Weights of a small GPT-style language model, trained from scratch on English Wikipedia.
Size: width 160, MLP 640 squared ReLU.
Architecture: rotary positions, no biases in attention or MLP, untied embeddings, normalized queries and keys.
Training: 186M tokens, 5686 steps.
MLP neurons of a small language model. Each row is named by its layer, matrix (down: output weights) and neuron, and shows model dimensions 0-159. Each number is 128 + 24 x the weight over its row's rms, rounded and kept within 0 to 255. Numbers have three digits each.
A block is one neuron, or neurons of one layer that tend to fire together. After each block is what it responds to, as a language model described it from the Wikipedia text at the highest values.

L4.down9:153121080144136120154124133147090116143153131152132108089074146146142142137118152108136129103143160137180143111094124102168130146129137146144145125160118105128104169117104114128157163102078126094081092118121122152164151126147095139050137107179151087134161136118140140121104163135125132116117084110110144119123146082161140132118096105107130050127089124154159126132107122129100131127104141112107141140166123147152126155112153152166114125150154126137094147136098139138122163105104126
L4.down42:138141113164141154157117129150110166104139117139177052149156150102107103147109135111118154154149133144110136119151124157126106084101147146113094150116089127154116132121116114142103105145141152145098100171134098125166120106107137104102126148106138142134097131126139103091184180102142144097114136158123115134140166146116087131178131140119100125112081146110158136137088117139119098117108105127136130116141152137186147111116105108111091153183127135064128123120121112125073128125151101
L4.down298:118132130133114129121101100144151139116075122142135156111194136097091133154133118095117138137138137114085132142092114144102096121126130133136111152175127147124143114120145129129134120089106185123131132114153170122066160163164111157126107122152110143127119128168127107141137088139144120128145155097106149098122100120102129107116131109136136091169145135116108099122110121111200132133100170101132117112161154126160118103121153091139138148104119097117173097159145066155084122181158125
L4.down375:131123142140131135090111123123126120129143107127152100120121142120147163160112134147119083154150104154119151157154144159126091109168118126143120132117114158164138152128069118135128099135121097124165107101098143105121099170140124178125137127148109105147164098110116115147155129170145118102159127158114191102132138122105133128131091162173131110146202105153089073146124137106139138089123107120078139117143130130159113176156070164118109083120110116116107151139151137162126105131140119
L4.down412:110128109118089161143168159160109136054133129135158141103127152091123115116100146114104127140132175123152136139105115127112122103124158108115101113150103090096126129084147145128143117110115157097122133143141145167119131150119092064127116129128124173138162110133154158154155178183100107130134122098110130123176125111146156132121140103135116134111097115122102123121089108154153104130120157138120141132147091116155126096083099141110126120083165145099159126151157086112074162120090117
L4.down493:111126097129147115129162087112106143128140140096146142105116119128099094142122117090136116111117121149096104125088136134123112129114153180147095086136146118120085113105121119167159110119105092147108120099109121110126100153154110101099096112102100142173101094125163146147148125152091113138116130127131129136146099150147151115094127128162074155140148085080128160176171067162150149154118055109112128110140107126133168137141153117114108135134110164126083155125136133099120101148097131
L4.down592:137149079130112155155129115139085183094122141083138134156174154129080091128133162107152194133124150121118109092105131105132114080159151165165161137160087125152094182106136138117124122129133126128151079138146131121131172169114124126096150136149127119083102128131090137087146147141129098110125140123120128136158180169115105113134116132153147103109168141161129113125134143124094148132108128113143139148114133100100176102078140116158093128130110127102117117117132117140111153120105105
L4.down597:118081139132196087116110116154104142125114149131141135112076159144141122129145092093107094107116126143114158121088115132147121131120135107152151163117117163150159127130158135106154117111110186105130138129098163129172098121134118113129082125105139119170139135136158132148164136119120087074159097133134127169121152111122117141185124136159117160120134096151120131102159127118121130149094124090121144128139173135171140115168119134167095132129098084136089146170140159091124157092126122
Description: Word-final subword pieces

L3.down363:107112129126130122141169151108125155145097152105120110131121148130114118127095120141145141159123090116160120112122145117144106085135129127126167078107129149166107161138166128124123109110146128109096151179132089129123117103103171108110135115135084142138140144111114164120139153121132132114130140121100141136127165169107099149105136147146146113121136178158099124141107114128157098102096131086146114131153148147023093125091113103102117118117108143169110141078174172179140150105125102
Description: Month name endings

L3.down303:149134131123117164104104128158154136142160144111152116128130132131127098103076117122116124117161124106104181118099123139125108146136156130150134110121177137169084099120130116132136106091126135181096118145101117119131143158134114113130099136158129106142104113091076121111157106117150109118156123136179093126124147162114138136148141148128139116125143081132102130153083087134131105114126136132101112163143182135126073150121124136112144193167110149179149166103062149174131110148103148
Description: Mid-word suffix pieces

L5.down66:147118154152108122151141137137080198116122141102124103132066100109133150138082121147093145096134143137105088108086128070136190126129094139144121114152141119093100152117111151114202128134131119151129157147117136110124129123092168093114109128087145117135126140126151116121128141135119136105180140105121157146125106116130134122165141140138136155117141096177133144107122136128106165158111155124113143137129131144157148127142101149094138129126094157132106164185116073133146155133137179
L5.down96:113130140137100131154089132100118138124128130131171103096054131120137138145122124146126143146155088183128132119155104131158123094141150133113127167179102072127109124149160144127147136146126086113105129166120121104147149122123151108123120160140117148138139062111172158139074159130104129160157131184111119120089111124132140159107124123109087163138088092192135148107141120156104089133167144115141123151165113146140136100127148170160130156148135125119141124153110111125156140138114116
L5.down204:149103121126144141125109167126147176126104159099114136143151130132115062128109145124134164187114154161121132139159115137106170134160179141118107150154143148118096137141136161138130132124121135113130114122133112172074114151105147122147154134162158064127127102138097126108112123106092085105111127116105137143138141115166108132101115142125124084093075137107138147114141105157108102149119159109090110127133109135165078100088130137099153137136151107149083137088129094156077144108122115
L5.down321:152159176118152119113129182129169124105137109102155098112129135126157103150151151150127096159109122185153094134140083133131158104166130147094092153116122124118143090132156112160120142148118130151099112135134129142152091089143112151125114104117091161117137113119153113114113121121130074084172139140101136137126117128107119176089096124131162129102079106084131158085165092174083103133134131122143123112129114147166105189148135114109152116120114165133128125129124125148109148156121154
L5.down381:177121144090140147109132166075172128101116130161144149146137137100152133139128136172112100122110090157140123141113099148142205133126141110150102139141154142115118087129162094125098148140136179125174109130133133156098133152126080162083117134140079141156157139150140135122161138123136110116111143139134117136133123121098139137094094125152136116155145101099144122100086132149120118111126145077137110140148154141130096157149104121167149129102182101185153139121110102159108120119163156
L5.down396:153106120143113133132108105081140139125123124113130124177093104145183111175106096093132126121135134100091107124091137130128076127146111089123105094125141115143170117135134079135131119103110095112167103115183164146163132142135109118135142139167122131160133076103118165111130155126200122103154085133109097092162144164078137113142128133144142126141112163158132108126122160172141129148097115123128116157159097106090115150109139126122144121112153112152090109109158090144129113135136135
L5.down456:140133108060136103123096133169153155175120148170136169151084118148128101150147115147155164111121118167145127116143134129119089144150119134124161149116058110095152155132121148138135092105110137157199149168163121130087130103153145118156112129110111120149119119136133139116142135107118152146126142153126131097081166144077110140080127086138130138123089120104153159145121076118101148131134135096121091105156148134152134089121099139162095126123160130100140129119129094113134122137133151
L5.down489:157072160134147097107179156094145125169104121123147097134090135098146173148100149126132136126121122139135205112113143157119140134119130117157107093108141115077146131152149159112138105180131146144140146130166148178123092152134127120163150141155156142141114138109139166129127174129177118132130127100123160102142145081120123142122155163125162105113101166130162127116119133138094117141110132117138118099131128159137127089171110180129121110149115151152159160107128119135173126123144173
Description: Month-name word endings

L5.down9:125119154127091158117166107130090138093087129149118123123163137111110150156113144195116108110109140117127116119152159123137120135119148170109183129171132086159133132168122122162094142147128145124151118165104095102089162120101147120178132137122132124154123141168137113157175129100131159126102150142158114147135141106135131121083142103149144127140150125103143137097145120115083107144193107113108158106116097103091113183125094131150122069094133122157126139105125143119142174142127144
L5.down19:107144203106143138146139122124109118114124172094113131144092119148117135143115167115110146084112155118133174141107111142160120173127114149129140113166132119164118079106167117196165111105137123134124153119141125121130140131140155159151153145105127125190141117125123140151110100134144104166144139089110166123141147129090141197124156148120166107159156129123135165129151138125124115141136094178066140141114094132132097094116128133143146141160164130156107123088103110151146129123142127
L5.down95:143099176112159117132108122152131163118121112144140138127152119111129157112109086150102101107145154187111126142104131105149148135075128146148147127095136099156135115157153106094136129175166139144158194128148176107109118132095148126144148112104119125161077122138092150134097105113095111142137106124145131139120118161115127130100114137153159112115135126128109170129141161121120146155101155145191121091196118146104132163082154087147151118125124112131149095145108162143130131129173142
L5.down165:139124141153135133160115117157158132121142117184091129135111158147116175183086132153112144134161105140130132111094127094103135126116166119157129114161143143090116089136172149132101175121113125157130135108104135137109108138149141098133127140115083086085129122141143117110138132148106162150135153095103132134149059101155142106093138111143103124161115101122081089129097139101127108120088120123159150155072124148139136158136119149080106122109120138077133113158105104127183153130137117
L5.down231:145156078099124189116136112142134131122129143124161083144142104137135145118099154153124153142163131108114104080096151145135144122142129083093081107162106135088093122128118151080112135133104147152104077131141109147076174139145112127126103132110143145123087131134057088096151148130151096116110108164134100093144112125153113089091106124118163128087122105134102088144131141110125148154129134099158122144138114114117109106098137115107089100103081145137135120148134135135168116139142144
L5.down465:108130105148109130112158126167123146139118166104165120119136131098136127147132135137129128145122147109127107098109134143102152120112087151191207141126138173073146112125134101133143139130110134126170129149146163108120134084095154141158126110117107125162108130139139118157142122157130168101104119133179066152116127066099145108107125163125115160114103152092136098148097146118128119126117088137115132078158086105116161117159135148113147109122114122084153141150169142131085145141104146
L5.down471:139113142141153060074161197138119134133090122140153138137124106150144108139109129110131124118155145149109108108169163109135142122129168129110118097130115103138117129141149115169105100159111099110093128155130154123147121137108091140095136138108123137096148137118156128148106099113115097125175110120150114153128132194150115122080111176141123150141152142119118151090138135144072093129119081145135119156163110132127127130152141175113133159187118151122096081127134181110096123126127104
L5.down584:159135113150151127104115117177152171139115077134108132129153102132118137101124132142120131117114148112133104110105204119122121111130087175108136103124108112111102099091129168131133104149164142104095121121125110192177150135120121114119149144127097119095134150081159141071135136099109128128184130132158113130105142139107119153133150109091141107145110108171121114125136136119131092167118125125126076098137122133131089116141113124167149139095076127144126191109123113154093102141121162
Description: Word-final completion pieces

L4.down51:149139118156124098145128197143096104126153059122169102095139119097131148108134151117098112123103115164136152129131159151147091124082118094106097178122144138082157128145158141136118139135133105141158105149096099162132146111089102120138126156135136111176123132162178130163168137137179107108098135110156098122135130129193139132147129106116101115131174151098126128132122143140155135112163077134141154139144115143101139163121096154152131133164127127110121116127135169124146150158139137
L4.down120:138100097123131081133156152161094067142133096109121071129132156113133140139100101105142107129112113145132129102144126095146144092137126141119109125113130129122136118118124136103107112106102109139114108121095146118123119173104138109099131101093117171120121133144125141150122175150127100106149084149096103076138171148164114128158152121135147116142135088113149131101106134119081150117113161105134134104148092118121133153130143163055118063075146155134140113165171074129093112123123112
L4.down180:169106076125129082122148130142092129109098147114146090076096125142138127104134122122164135130112129089147112097099161119135139125171104145147135094143149087124112060146154128123146111090105102128107101129161104133138142102161105133112098133153132164099110140116102112150141123143140179124183086150098135151125102100167117164118133079120120132148096102105169082127142114122117115134138157113119133065158129111157113144111136118112136117071121128128131107141092109170131138108129132
L4.down253:086108063153162102150109152140110148116129104090109126154134097128097154106144149147107132145102127155120120098113125123139120115135133115125113176141073172102128130159116114139167120116107097104120117098111136154116140095056138148126114119155127135135159090113126163126146144138149156157106107137149078138109154123194145156095125116162108136132145114158165127106159118157132096158148152144087132084136140143144089111127098113114144097132167156102076103130143137108104109143112116
L4.down264:134127153117135064110159119159136110157118169193123139129116116136182105125145151133138158128100167134163143124147125128163093141143098150079157125141125134110130134175165129100132121144106151157129146106141159147154115130110115138155119171120162127138146111127125080112128070093142138154126145093118077077098125155161117165102106103120158120094095133088126111127174121128139082135144175130134127109109134151104122111121136138119074137139098132105149104150101124097140154100132128
L4.down581:122112135127168159134126109126148160103129097097142109084133169122082083109120099124096145133126093127117135121133167101148161088147164145141119159099113148078123118121125096101155147113115095136134128152141143126124105124108146124122091085093139125143137149162118102179128143131132119112089107142145133155072167130127182126092149135130125195137129137161146127119165149142130086150147120166142111101177129102157179109147123128134145142099123144103185136153131165125138137163152124
L4.down627:113138149134121188119086136129111152115075139097123154138137106089072150139154152147107141152131124067117101145102186144107145147106133121134110135128157134162120111121118130113107118137120124138101104087118133148136119122108147073109110136112096127101130121151110108116137100125133105135104144109137112149125080127110116146122190146166141107143129162101132138100147130125133155128113146115101133189130147098091101167120111085188122132110126078145118075103090131131187122144144130
L4.down636:171149127132195101121141147115146117115084174147121100145120088122101140156120148156109154115161134170114152113129124142108100142136111089101147109136145138133103082122134155122160100155099156153133135094173099143097162115117108115118123126119076142100101104158137131135106095142113113109161102105089115110101112151128149123090126118097130126169108128094137095109157104092101131156118106152099117120164129101103151142124133119140127080093120131080098173131164126163141171121096123
Description: Mid-word fragments